{
  "n_layer": 14,
  "d_model": 256,
  "n_head": 4,
  "n_kv_head": 4,
  "head_dim": 64,
  "d_mlp": 1024,
  "vocab_size": 8014,
  "activation": "tanh_gelu",
  "norm": "layernorm",
  "norm_place": "pre",
  "norm_eps": 1e-05,
  "positions": "learned",
  "qk_norm": false,
  "attn_scale": 0.125,
  "bias": "all",
  "tie_embeddings": false,
  "parallel_block": false,
  "init": "uniform",
  "init_std_qkv": 0.0426,
  "init_std_o": 0.0,
  "init_std_up": 0.0426,
  "init_std_down": 0.0,
  "optimizer": "muon_variant",
  "lr": 0.00236,
  "lr_mult_qkv": 0.4,
  "lr_mult_o": 2.0,
  "lr_mult_up": 0.775,
  "lr_mult_down": 0.7,
  "beta1": 0.95,
  "lr_head": 0.00728,
  "grad_clip": 2.0,
  "warmup_steps": 200,
  "schedule": "wsd",
  "decay_fraction": 0.763,
  "decay_shape": "linear",
  "final_lr_fraction": 0.0,
  "batch_tokens": 32768,
  "seq_len": 512,
  "doc_mask": true,
  "train_tokens": 332000000,
  "steps": 10132,
  "dataset": "wikipedia_en"
}
MLP neurons of a small language model. Each row is named by its layer, matrix (down: output weights) and neuron, and shows model dimensions 32-127. Each number is 500 + 50 x the weight over its row's rms, rounded and kept within 0 to 999. Numbers have three digits each.
A block is one neuron, or neurons of one layer that tend to fire together. Before each block is what it responds to, as a language model described it from the Wikipedia text at the highest values.

Responds to: Clause-ending commas
L8.down126:400479547486375592503470595487465567493520515517541403502476440389557533486523508438472509481454475539494591519555598486516478502515484468487544560459495460450518495557503408474481434379516483427465490487468544539475481543577522530500621395562523451509590439532477526530476515463505383526
L8.down137:434532448525563525525504462547423426528492497432466516382535499494518481462507593512502466492549407458518496518541526488464548531500538527419435465433521468463524520490545408399456517485535509531462438521439445507415430507554389470536466520472526479545526490498530557584512476464500582552
L8.down147:533468432616519520493509394437557563536549497534562457574484530606490451529417467425459586523482442440437513523435482439535523490479402521551574459483510414431508512540483544574512453461531505584496468571423462506477431478515471548474442471527461593514378548558497557456504484439531479531
L8.down215:446500427463465534447516486439490493528437484454539496522544511459498551578455469540398458498482526510580495511458465479433429434571542514461542504531429422436460552514493556534511459511538574478379534532527525535476516571547487480452496482592420570508626542540491474420416579484469527530
L8.down217:465477437439551588444467546492523626397600437482472440504582441447445524524478451532595520486499514524499444515501571527503448428492501540572557439467549444594493559489488490540486492435595554565555566470574542458556438569479575473481485485437457506455470489490550479477376504575459494641
L8.down305:500460426557559527631551467461471529462522564488449470534538504474509482573436444569529511460574571472427533468431452484450489545427500458488542662511527431548485479441575440484553514505474566493498487507554471507526513523498542455532464394506404472467445536415476493496604523599510583493
L8.down366:560448517532465315471604534527581430447546467561477474516546572508503507639508481523573515527456543445466512492484563539435564490487431497529523538542567476523542582473477570383548512589483392511505566504477502428497577366494483476391419491548470515466503409416458587439427468525524541543
L8.down392:483546481545447518431606455547403467495459558481499538621509457583472456574489500465542441521513527510547540502368486423542560480569399513475473511560418570566455460472519417498427434488513519503386487542483451547478470468498366473439446560456561487503498519441545417553417461468449467514
L8.down447:429510534458547630559538572472559501534413500452428440537517489537495460458488502528391375587495516535473434540479446504513495525500495598543491483478505489523504479564594461496520551491360548331479461439557523565493534482521499528404476485503535488502528427461486430475527463474483517515
L8.down575:417508523531523518572633506539553527417493439463482566527499562548443474494478561467490428527452502505499457407480468472545419433475442580568512438500450529491454432502625476577472507516574507615567515502499509556448539523485451469625486466591504517449565460440561495458462423526480536522
L8.down625:497486575456390413469544464464414471552554538434539507638550529473482442449444492515554500490561514476491531466416470466539560581461489528568526530496491569463454447572522463505499434493532488524425513506531460539476466472607520454471521519432540568612497554540468480528422544640545396514
L8.down650:487547533459433474482566513550525606474464462515472512574534478476394504562498571480519478544524348518500431510520534518534535473543557483516456530477412535443527434544516509499424525458490552542518577499474607523570498510497459455545475455365496459493469530489503622569415435530467492451
L8.down742:455474495428483528580480518540629492456513526465453533411519490498455424551466486447508538491420420439550449509522521517430604521462567527575436532540505554466526466492440450459472594464455528480561482608448556506465544441598428461584515512527430522439547421443553450544499545541522495513
L8.down841:488461496550472502557537393579487542533497514520523523423481498473497445487507570494553462470483556504402489497513405469483544534431517570596565471484458457387474480525528519498479470462391476481506404494520529506570481512545471503498531445422494516523548563417523517486577445524508527515
L8.down1007:524449446497578490537430599454554468556507569506529439568497431565409541498447479444536463518461463553630524537567423538412506490529391507542526600457512495501542524477480511425585505551530529513424489557585509449485539558508582526563415504520532392563470395495470573452428587378511534495
L8.down1009:571522511479459450524569542424444494584533483533508516571354520506506481520418425533554451449500472524433592471502533502486524572558459499632508545527508499618500548482483434465528622581563504511503451553407511487517563529460554539492485517589514469534457490564427492543439442445468456402

Responds to: Clause-ending comma
L7.down829:558475402469517534506489450566518511469411537494410495500502579463430475435504487436582476485529443427537478484450489477607494487437484482562459549446489476410541492529491508452532525530433379443491552536545510545499494478517417461581564448462455411569547451447575454407491533536501446405

Responds to: Partitive "of" after quantities
L8.down102:459631488476580522568465534515431535562541488380445484541478446506533425511506597430527479483510502417577424549446549537511461525522533427479446560433555410507466532462585589488582537454447539523491586535535456573536427467448503429524576575525502472544588493518414498441444482587521546543
L8.down108:491444524455330534484441586474451514469538475551482547430566498584509637535479412487495523471461553428558496465417512405467520451473573492551491363489613403528421456590507526428500585481540493501483460430485465413591468548559505547522464479473493501535494490514476576457506616472495467464
L8.down140:464448525431451564600518516503543550569403578466410533509512475603510485541444519580521526485426451625456488490516417570404539539535503443544590621495488535510499502577445505495574486448442517489463501477439528431518605409424464470414456547603506459528551508593482523471469519486494464501
L8.down210:498534495521533440545542568527517483475497460450528469507491488532482495460547509478443428544488500465463479468495474472575483497403456566589542588556531398444434555454549494554432482459478497533428536501478497403568445491387579506469450572476634492497449547526531578445526494567507499514
L8.down231:474500522461544566485498549573581465516409427397497586485478516454523615488438516556493520477509486404521553514475526406496457524496404518522536579421501482520446505481452499530610526494490509477385552504442516558536464462510479518542468441497591420461517467531429492497516515591524490434
L8.down323:522463519548576452497415527518490512530520502588468518404608388471598553467567450542471502517492427476443539453462565452462386592582514458579510469458605497538518563487531511496498512450505550498581416507484469530585553493396523482511477384529541488493516475510547512492486554563443495448
L8.down376:434439519457540567483517516479535504520455466353533370546574544496430494531439553512577462497458437521441561570474562593487575565542447468540579489466480581512488506457479469440445466581377515437485532395423441480471552411495441532472444588479503519450591475461446490394429527519558460415
L8.down409:511520588517571531454493443490493562502450499565511437471538519521482486499498500511416491472504530482515549526568403532540494493605574463551495445473495511530490452499484460556461509461526466458541416527498527480559458457518586497439510466552528465427509522464424589459529493499503624532
L8.down426:477536534521438596506535483439501473427509522525490436471471500434513585424457548546505429553539442485547476533406515553414550505407412530458485462475475500565492553530598498536500523598515570447526430473546546521514467465477500442537443508549578485497581551601517521535500429430518419457
L8.down427:564462522415436458413484454527434445616414504545551454435449522518514545561526479429412441549470567500520550450570418501483592610485484439523561591493490504407561507408554517530523503472563530452547515464534532468477517468461497509524416559494499539493574498507531462424469560493577487572
L8.down459:447479491483462436454472443454523574518479406581489419462395483584495581510431535589483519503536561490424507554529537450491485521569539574512516589568484493586486537542530454557477555481449543416443511521434518452451529445461446489435506531506456474441541434448482529446577593476542537543
L8.down511:504485526512409492480438556553491432557479511515520555522470520423553553503582586519484472525531371402426684527476487501460509549420655479431422543515393506541540493529525480602509497436532521533532567515508486530485528456427505548477486485567424434499403553481521505513402490493519513480
L8.down692:484420562477522467442471517494491439551386524580436480434480482463600529455365499458468553524478439452564514500409484478400469570496440446598545528586569528511476510501527445518437531527498588563499537556510531450506400494505554465432500512546490539507451480495493627522505618499487554552
L8.down745:482470487581578554485422474454500431524458486477470392515469465498475485582425612537478462528561515552503476387429481619511503471546529520632556586480471547471452493416448483486565561547437480464504516520516527564514546536479526520506405483565493416596564488460494477448513460511472417458
L8.down776:515513506494498470536502502491499451408563477599410447442463429411538496449506556542540480401537453595454504445533426544513464522594535415518508523529535513483524491517532493500517514614449393461408537550499507506633523447502537544531607484556547524462535502427374508467533481502506545496
L8.down978:459510519464526488588483563520550472394470426524514470465475517538522436544481464492489450509447516607533535549546433470538602453458514565520457571494538438479547542497610444374493449520536474430546429413438533427508543540524513491569500526576572509506553498498489494504547487476558520497

Responds to: Coordinated prenominal modifiers
L7.down463:530550565491523507483470426507541557409622477537474399546526561555409566514457397506405452474461520498544379486459478536494469459525528501483463496454456534438465485480402467520511517454488540494510434492531476491608563513454605488530380410519477578515560521487543439525451414483465579432

Responds to: Ordinal after possessive/determiner
L9.down239:470569447534430613473492489502453498488607498415515479521550617472428538597551504434474477487470530419408450568517555562453543394507478610465534466507589553490456488509541561580554580545382470517423480578464503480508535417473503478530451460473473445529483552460489490497532575495475501524
L9.down524:488446545513431519550537515441485534433541477531572528579518533583486550540545523555534546408605495506507568443500505544387433557543486516391388509553501488513525414532457564608539512562434546461403504544456504511479545443525529531471484548554473529535478517554407542571445461524417468514
L9.down656:491406501477495495394463518502519604535506501538416539580431537490537505391462509535355447577440558427497555494441398457539557429455504478466499509489504425550492500552457614461515485548442584461417428518514513435477437569428411478497481549552458516506534474568555531442602468465539491593
L9.down762:550494438467580400615498604592462425466495399377536439543590539555472513496467481458482505442459470475547433441564508460592531439480576610571534412612452533508444508504404474510451508528533481490501444472489490540555506513470512497388532536396430431576498490469485568496429543529507533431

Responds to: Sports results articles
L8.down111:489526446485439451553467518536566527476482428486506540434487410533544443514512489444499510527516471475513542457428469476561469557402525519516526485492552446501462483549521401483525434523505505458476511468496554511537620519546483539472506534352490400508489526445486612508478610441523468626
L8.down127:513391530465465481464495506548553504466483529529389546519477448546484415437544563505583454511519448444471493546504465606587480519543543503528437544536391455547486563531501444442486481460476476440466533545495384415500506502475456534552561494605525398505442547563563467443507404422585513482
L8.down136:500505526459516554514495520445508459395456669475465505456565468463564533538484534475537369463490401576475542500498521586479535472563419527539556453560505505493513511384388523542494510474458499448537467481457531444492479558567485537516496443553493514473495489477442546468550438499465559479
L8.down206:568521458487411573528485514473501466372406521453519500442530444515524454464454539449442461433412386463472555519520528540545503495499523469501477450513521487533498495545426536471435435525474513471540446543438480506560604531468538494512546489400632508507423477499511603519439450456515456559
L8.down221:492560492554464481482428410493528564504472518433487432476542436526647494451481399508452539589587429491466459443390487419431437467464401498486458482464589558549496465477531508537355456542539567585544403557446524450508546445447487492463476498447468509521516456543511558580466498397526615465
L8.down344:428481507552622482572497553419530501493488567521477556446495500552537579513493517565517429420474536576392475445486511517487429454545567450497545477487538545472427459471475511530514542434432485457536478512456341465523433513569492436541544496402481512484473524541457616450593456491550534514
L8.down436:509532451486485599551430532535595559495502470515525578515561408533374593462521460473522451516573574506458522478576472513516408502430506470543557430465491452560567463580543447458545419476527530437441459467502477574498496577547441449545632479420525506446498435458520507526455472504518502503
L8.down458:620506545540524490528475571421487535431514591541529496463573520505378491594563409519666418435503583453437559479602514521535560503527403477504459469452497514476352493575465528435438494512491417438479499497463442445525583423464460513528554567436580480445398545522546546485505491426413524530
L8.down516:432580440551494485575470661490586467429491527487418513535475542577560515509475493505547425516479447417554474530474557542456493467503500526561513380451497559510535502521553517530478468535458473483537563561452472521494409517541504454491478523399542417405575351458482565452536453510545522556
L8.down688:495459520487526451630491506383476534564511576426477546470428446561396368484508368545516521455517452449449518455563483460486513453444495544503602544535513518619503604502514579508542476462515555483513478492494481471446509479422493478544433533565527484593459550592478493503538504451558452493
L8.down690:558554494511499478391380523570449518506543448524574563489392594571398518498407510552514487445520460514459472494526527553489544548431540539463477575536486415569517525524484544612566505483425508454477569458533455498561486467439426455501574480523520517507410450408401527592361518430540504480
L8.down715:475501471532507620488522486479510564543479480502545521477452498453532531462520519585548618551541520551434592482486555465424440476451586499505425603477563469489440463524420586548526490435408579503477559498580532485486583361480514428446526549443565559491423495380463508506490366523512552457
L8.down738:465464427537457484473530503475509550580458514499488562497564534546458536470424475450500451422479495511610440533538552462432495495515515394482477502420540492562459588515573506496477481392481466459504502482508428472533532546540512562471464480544542508494446452555501483528439469558566362431
L8.down852:475541465543563386547465574491582430547440450432399538410489476529456483523461580547517489470509513394426379569485435501489592510535500472533504362509542618455528469483465475513498499502455537509511522502438638502498453437490567488545538494504453440445500500497435510368487458507453479522
L8.down856:504517570484520529557537586555425475432508514486497500549448370516487491469435531438437464410524555412418570485546549447466538431508512537371516478499495494492513476408533398479510504489481504545519355427488555576467560490500541468383559479588438436515474400444449501499512514468580475510
L8.down901:445540463490459561429452495451559535512504557584536492526533401422475451573461540593488456512511555634510484485498478451549408455467441442587459407438470480507519460502520471535475498559553433562408490589523495579486494595616502498454532550405530576495410503540448580477461480540543503520

Responds to: Partitive "of" after quantifiers
L9.down393:528435409451470476531519589469477526426458514615526581480502486464468408510459449478485524461462525480415454474552514570483493509583525464553642440539437472544548577512559573537507482436519464587497477483443467544528492429507447391434483446537526615483374496567436548471456554517432442422
L9.down545:560505483533516514522494447466515532463514525529401533431571480543445436509538466559443497676527544416447445457450500475460498599514502501528493454551377588484478433559393495488464520458458510548397542508478454527536482502374521455537497455493505568494451446469489495557466471553516479516
L9.down589:468546525549603496413513458576459482475581497471485560565468499477544488418445550469549484492521554580443498484518424458449515514492540449520555572469549455531461498545488520392563509516532296467523500582622425485526495614476551473469514476520449495528453492461471402477476485452494525503
L9.down993:548432504543424506482522497438467569505496528507411552603471473498542372437476534531618527500498421358508446524556429456521480510581571444395458649543487551484513409544543490516475517596482424437521464434498455427477521455468456558520565510520475488457460507536477539462482439408453601488

Responds to: Inner digits and quantity continuations
L7.down837:609482528437477528496516481502492553554533529534513436543521554464481516506525527483534378374506545456515519420523490537550495519491473514461553525532532644477467530504495434535518554571512395458545499521470538494486515458495472483409418520497468501457432591452510472548448504573349532492

Responds to: Mid-word name fragments
L9.down148:539499577446540575486519527549461590515539491569429465453532502592391437393551549516587488443435461405621369520546524461524459493540545379533482524546478452558567517509411487560496536526545490500570523499416557512496468501471459589549473460589535482522565483531447395544466586463498497386
L9.down202:345569433486418487390436471494563450488536576471522507488539493554484498503431451489478504628401531527468451435576411634565402393570548540486519557476468495529429489483475454520504478554484452444499412608501457465454542488607460533500476488386441549512510523538496388559509539518468587531
L9.down392:436494575630464554395522522524582549551509515483424471547534499539428478581497526496456553552436456511599534442495503513462536499540528489548462529491439516509609488523558524428429512554482466499524413457563505549462521471539441471548527517582516463616507560544431596490455451402506556399
L9.down492:460535494462475445485548483647444552499517494576445510489465574537492494496556552546453523462548492523512435476490521491499565427516521422451514553420427439393465469541598537389498466495497436499458476508458393517523488473535591542490470440410566431441581534557441474409524408505447584529

Responds to: Win/defeat result continuations
L7.down259:415502596459482561532405444527430519459434475516491467439527463405498500467539462442578504579430390496462529451498529511617523500501512513496473531525486460538411419562521470583548432464495512553449499496491506540501472452556488539542478482642528448507448460523530456435477529484552463478

Responds to: Digits inside quantities
L8.down46:475549475513490531476527528456535517576542527467480470536539420436556512520423538552551449478483415466559407453532480528437491446492515537456466554447450518434528483393486481555567583441529386504612481497464414547583441501526450553496463491508507488502519467582543513555543534453481556531
L8.down107:517481503563471499569464479621485502471519547433493428465407485492560465452553517545508487514519444539436496554440507389523486496542555524468567438511570512468591499576421493488434461538540496393475509555434535516478585514497441581533489537331543478498588491449459490486605555480427526460
L8.down248:460596392537504456461574467519513519430540483439467517532476477543512502425530491558468478415518578365550537459515507536536519521517519521515457358512616511518539454454501501444507545551541551505483456522474562490519477457445446505447414523501511479497468494554534458379553409530529564488
L8.down307:474509529500512546479537497524471481439353549574490517432541499494543471533462523437479561523429467421479567519453498420589460455485516529427503497492513484409572563415372545495478562490567586529531522488493503545471512507547486532559478565490392418506580492484476511425507479570487521463
L8.down555:434530478655584588451565499453470525442418463475455500519424524537473426512508505489510442388540475520471442566476452430565453561399492469495523445593473456592533441437566547543513479498420519481626502466544477458525546522503568491543415513472538528498472467520574508561558622514536451500
L8.down623:465488606472571517504544521472433511506519546469515507479473555543519524489540426419488509420491520526554518504338495486525446463550557464419468534523517397533564522467518509490544574624484580529468547522536439491514368532522589497436465509524511429454527514471494387575578447541495475499
L8.down630:496446457520518471486485523467494502504536445408484460553543503520551430481515499565552500452534450472542456480522485507477498495499494479483550566520363536433440435557498495481482480640522509545439556547531365525529407509556455608439362645428558470540566562547475404480415513422556499543
L8.down665:523485479530424387534455471511529465532534451380486527478519424469505455415511540520432555516521524408539530505574452506512514635520522446472516486519540526529673467450594517493514495505525544557429432482578531514526557532393429529508554515521541522487468574468413515490491464442572542519
L8.down740:455506554424472557557439516525585529444462522509539488514496509573514496489504479536511509490444586506467487456575536566563501539467561488498480438464532614458546615480497587577455449584541461392573478553577551456543517403483571444368496536495495546455571503559551456521458491485556452608
L8.down783:474558536571513440508439437530565449576382559510545496463559462461635470448429544549460541459533546454500470484427586475534509438525542429521461459432535456516392480459550505466506526428560420482379363469514556500561527561498534514515465481516630469432423518461494537562500545471500504512
L8.down789:514450493503509579494540463549362494549538485567484495417447526528534535479426480493444544424540548506514533585447482356447518573466525465529426622333558608522484502573528457473465545519464600526452538492448542455472585529526441510521489392528486510349516412497512517443483505550472497539
L8.down886:470520533444455496593583517523485501457410482539417508499518570448536527463446473523514464408510510523484556514483562500439414550551415561487473517561517528521498475391528435546470529492501524470402462569622484485516514524420488521498568517604525510477468478467464515582430538502469456460
L8.down957:554385435585505564517471430436499586533590527532533494500354468479458523513489507413464522493493527425534525519516559413508473552447487457498478589447550506534386446477441505578516423448540527504508535487539479456525522506481538568419522479560522519512563422498484556502447527469502478427
L8.down964:458464438541479476507531492416510581466541570447494510495486481508430518512588484543488417516517493420552475531451534545467462463462535509501535371550430480579481501464550481483552536542481497396430431480538518550638407427479480531476539413556565525440477484568458528477409489454482495546
L8.down988:545590484550428564494507418612438558531468481453488409521493469542482542459579517540530466476476507500511566590515450509580613517461555572516565601473522531445495474464531559512505509403504501503543486461498551450521643508493484542461612469596430411493530506575500515534464416564547511456
L8.down1001:440525531559483515479492485499513551509577541492482444471379458381478604548507501426434446521595560494566528461504549488460479488475458566549511475523496352530428501463516444469498480623514537523509523517636564409522524535508513511562511513577587541565563457461482529585413521466478457410

Responds to: Mid-coordination conjunction
L8.down25:553505482481502591579491483527493480638578529498543557599454599529551598481438465416573502462427529591371554520489456416546442484433463442451443521438505460538432519504507540476503605515570519470525506468548455518521455515481527573514482513467452580552530562466478508608500529473531542459
L8.down60:487554538461582542460580553497473418461466412441492570497497612459517424432395435497509421555427590537583569392463496557498542446524515463546520549473431437584514566404498493523447564521462537500445495484561557490546468548541596446569467525467542558462463466445496488488415534536551575568
L8.down92:501520499404444516571547577486520415597469578537552520424500493544499435386429498437536518508528464553468513573459520562438531529501512467549459501481490523470634573434511548494491514448520567553537547363511501487531558497428539487497376484464482554529477444499519458500486570471471520478
L8.down97:563432521569523483419534471572437503572551482423623484530478532448603555473509551566521507428464483457486549564512487443518483546438443503455543652467587428537524482480521467511424494502476494456437484442587471378482501479384526500571548440545471534600544485519473477585502536514532504450
L8.down158:439517561523496503477603468509535553517484556530485574442516515514467417480520421408487546665523435529429578526426497437460499587508472496538565566475581546456464610392466413479463485488470468442530471491457517587477479546477518545458471422469473527497490516374585563573512455502480515571
L8.down183:469557454455536453594407421471492536495553495525482513546420523528453585534498538452527428510522517525522465452543492464577465427569545449428491498496556417513385454503417448465564489527557465494574587525516487453511446492559436487442501516530442505492547499473556494456528520570532477594
L8.down294:574523545506532510552481541517425451482466482496518496535501465453497537475507506352481547479445541605488492559383535494527452547535517506451536574478519517450507572520500438421521451473462487426500551461555531453439465621433450565451462506544505510568495516419552483457469572531532504478
L8.down301:510482442586486475595481474465488545547474556519431538446470537493420438526564467496447512458417496534496543428530517460466506416559521465495544483483492437478513532428420544558489484549439553432575485535610497539498422546476478530519562477468518487468627520516496535505575466561531564604
L8.down311:557519483496550405480436526481517539477448449436493407466505508557477525482493522446446558491510522334578449394428506518485529431540533438447431426555456525485508487489471457507535501560577575447458565480465483469525499474507419566525544570490449452432434530577460492479526480374497551525
L8.down518:438518503550543605471413431579593520491549467488504553464549524571597430493503554585506566423486527444456483458452573466440521472568436529555500543376554530416474413593457520573431514499452523553478429520536487489574532496514466463494591487557407474451474520475529521432649464403557565530
L8.down534:506505523486545515571481527564543472491465474542458505470438539452481453466413522554460432432399514481501507469610489566535458488481534520541472352486408494437528558377554491557471464503436479503461499486497473568534536609516528525516449536488489518431457507397532542588460410568425507497
L8.down785:456473499520491555480522497497526457562487426497446542537509482469496609560552461443496498597469557484537540467537575479561582532491418528520478507466529530444520485463445467548556497503539488414581444534504534515484579487499506532492570479656568500520507584548577512488564498383599525534
L8.down877:536482585575535466494480477465476475416511536529559470538613460513384476481506418502479494451578499442608425510498488498478503466417532506516548566542433419517507498536431578431535519583403493502493499492529519495450439530543409534505522448582484504414570545503580463425462514463556636527
L8.down925:543503472519525499466450561468467538510426489450496528420518613509427472421552553467496494594513475465499586503512576467410469597540521453534436475446482560495498504486503472492438544416493509472541584488537514492602504505341590559544538478584503469567545525554479548483417573443534576528
L8.down943:472522470480580491561498542510459391508435543620444511568404468547423514522441491462543466500472472471554496544492453542520466564533503484505537559494587572416461483475501416433536601550401452410482569591555503478505516531481520452547478468480430528549569505486465496493539547500539558465
L8.down1018:509491482532508492527542500462626381504536521450518583477571635597581511562476474541500539489512520495471469570612591490506525561534510408500557460536502546550459547528504538503523483531487474393469476432474504486541493457452505523401381568534443446454497493528497515537509399483418488542

Responds to: Clause-ending commas
L9.down361:510482469438483433528491468560539476510573448479440467493554529505514495440524501463512550583456512540446522510470449545458464504445497537458452631460551505451552493478495419503508574506459481564590542410557498524453506483423412510494584493491446545481539457534504520619464415604539518483
L9.down421:513438443618489475624497508512550544510527525442463475487578469533486572512430513470582501506497550555470429499480464410489383562485417471513501421355567463369486535474550539486478483584472468548518409484402501536491456498625496516522478457431397592510493381521581522457571535571436512602
L9.down433:451523505521562489518498436494468530473477524481448427395467419440524503508517516481487572544433506470506498475569529492413467493523581531581560408517420416475562531483603449404498502547545460481569398499502523412520514399508487516510443434473492497518523547480456404496472570503449509451
L9.down469:526530500570511566479500437442451506485571464463440447529545445529432505435541401504480459545602448493433504346571530565476560428409466515524396585530539594493585409579520496469505479508379367497502490497497475506507486516537448535545457425473496484500487554504536549562529511520503531454

Responds to: Markdown table cells and digits
L9.down328:563427496528514562506477487461510520498580547498539496580455536524571480511609563467472501518564473509485568484505460458514563570396560479476477576470519564383544483481512480513485508514510549373507521424511538491487543428491477428456505454519468513503480426480512456480470483513409537495
L9.down625:530500495529580543429502443438481492493540437505591475633543546402456510507452496518528463509581458563484547443472547477479443527483466585602404568570542505371569486508526562429575534453550553454460521428548531523515515567437495522573539433517500498490413486405527504559550481480583494463
L9.down699:438492535500469495514539469510422484452445449462477458459509614521495438416536612463452476576506479545371464482519532526531464457530481602474522405468539483503483542477461478463377558555552481374507530480502479547508460485537494415462541531497436555566494489595500439498537535529548527438
L9.down969:514439490556503560524450477532479558474495512553546456617499510465505470546560572500569521579565457502591485581529541390548470467483489457569501456517553485417537430410508461480431475518566508516489493426497531553556474524457530512538489469487551515620513547529465574484491423496477594487

Responds to: Non-English name fragments
L7.down409:506511550462504586486522466564497531469553476517457539484463466533390505431525532506537483452535462571517554450560491415410523570548420456560519454498497490550470579475496456405467568483411573531577398511484524501450401506606532461546437519519540576359574534439496470510521524521500551451

Responds to: Conjunction joining two parts
L9.down414:533550448512512544436508494583584484529526527489578505567535518526512415422552477540521520487571391423562430593544437462489508533488544548451600480468372366573493557489542485505553519470560508437513467481440473523466533534468528455506493532497402529422445574587424569582453603447525535437
L9.down601:376437521544528487480475548442445518529425488484581541480595529491592431483449489549452442511559447478547494468533491501575524529545462520565493361558423516463417451589531520483493487462449445502486487511573500471464492503505478377531451552523509395444564550451506526505509476514511506473
L9.down622:376434519504444517500509533438587477515515521541500480578534514513489508499570484509531603535456475519508485500368534510428491543541560539450452424618456560553473513490508355482514473524565508543463456514413562561505559534517618532561570459508528429447392410518468489476562560424461531517
L9.down633:492500481559450476605477559591529487538491541435495500565573482593448524532541455624462493541527458533499518422586461469475514508498397486494424472433554551395415465517446531504461470470486477509507516500475560447494506447553463483428541424464538451586487437458494519453535450524554492458

Responds to: Mid-word name fragments
L8.down54:469447598504423550489477491546500548482499457557487435448502488557499425539559549479450514409528400512528505456532483535469480511521504478475548482556487513512554536499530452496484337541501460521538465502581582523437505482503484617543474414534568410472493481490496533557585521425483488507
L8.down91:423464524436487577486452527462528512457544447498473576465522437550499513424548573412505546539574553488479588479463499548471485489522609533501442532504485599541538530485508505582449487492448541471580566520524423504491424492566459585474483442503465490475590496482425453542565499567405507565
L8.down193:459495526541502513513582451590577568554547509529476431459530476529446460578500546557505587524485588531410419535535473474543496472515523470569452343449514520578446497464487536558479430466483444509623460488491501460569400500548540575546522422382547515473453480486438487506545536486581452478
L8.down205:488459499504530531566475510468606591510483498488489453519474522463469490478519649533461473523431527492509515562529487507501534515518549520557487558502422469445579553532468509498548526530499437434477505472449466569565490457590530473508563504561560520533431494465437449519534501514519591444
L8.down330:478523515545452456531506466519410550453452461526461519489522582527569468507489520471374510485574461558433544497438503526555530566519533498528496526426570476492429458444558453435531596456547464467557568525440478438549529508504422485438478533460523472495481552505444494415521539483503538606
L8.down400:528447489519535549456538420530548621408574535449457648526576515402403412552523592461424489480489494541512548443492480508398393523524520486538542474541503400519548511525503563426465528534480456460459483519469524510528483548523482461527483485539638461575488586407477551532529498530477531526
L8.down508:519458489620560555522482545553483529480531486566485540515497413623420513590414572502460491469541486488499554475534523482479573474602445494494446644409518471518581476580491505474444443476460585485545475481509521468493463526547470531547369477467434552464548442509491479538515484532497495585
L8.down536:542465498588601493565552434470510520434461487535519438492510501507537471396476594490408553474511532483490479449467523537505464487548451416572491594471458480472549522577481488401530439482501455471565493440443557518458497519546501556473486574678478548526535456415476487536544586490395525488
L8.down607:407541490554484392520468469568594447460484572426466526435524521560494532444516455436492514562376533596514543486586483470414465529561629522533557421489598540529445430529496579445462452492464535455519528508476578525521431505528400464487500470472540555477522504504572483474516495480557481407
L8.down657:433547466536523472492602474492556521512490432592462416509422466567476538545411529559543527505555451402566537422459597451587480529455477501548570465522486466423535496495496552506489470488576388464511422431497505528456522431519506536505450432567574501516492435477417536538577473519510427458
L8.down709:394487469495470475472495461454480598416564560435408556432497471564543471605413519516513439416438488655530453514494476460486389493624458564396511451493518529549587526558433567444503537511496488528529475457511484478535525459539441507492478567599456431451428452470410514425548535439528534469
L8.down710:462515532525360467592465509502529507559401488511491551561585520475570477525473532572473508561471475506513511510530501455483510443498380521531466537560494534484497356486470565455570541515511429528479492475549553568511467513487487533619429521488463454474491479444508577526482565567586493539
L8.down718:578556486473578508529433423573464512477525496538509523456462463513403467535486514466467531509515499506537458496496499361553486453527433469570494471465507410504461558532449483483534528433509604485460437601522515405497476580471499507518515555481470508581473439517589483471559543518537512493
L8.down825:499491576518433480506579572416509561499548521476493485512435485573483493513481550533430464445513492692484514588439549589460456531561524564508481466484557543500447579515463507450450547499394542409591467513558439509447485542566423524420484433306474509526484536464445457461440477535466527526
L8.down894:543568492489491418448542502518449519523558528528557474424566475612531521493516450492364542522455413548540447497424396533461474482525439602521513511541487485556503552379503503530454531552585518474507474563431493475491528596494557449565516506475504403475550528432612444494521519484566452556
L8.down1017:495434440572522526488564463565556552477532481533540500477545535409451482421562530487536519507413507478670593474597464476527490530456508553534540467525515477524534469443483498569483432474578472571458493488527557571542514480459523514584508364540542512475430505564482492550634507410436465381

Responds to: Partitive "of" after quantifiers
L7.down792:553506525590530473513502421450467462407453477393567506454558533494490482466493513482572516447540411440495433500583440502555491529352455491508518546495521480506517558515484567502429483482437489470420484509594431413501468524388510531541543407498439564627522445469435497464503465486472519479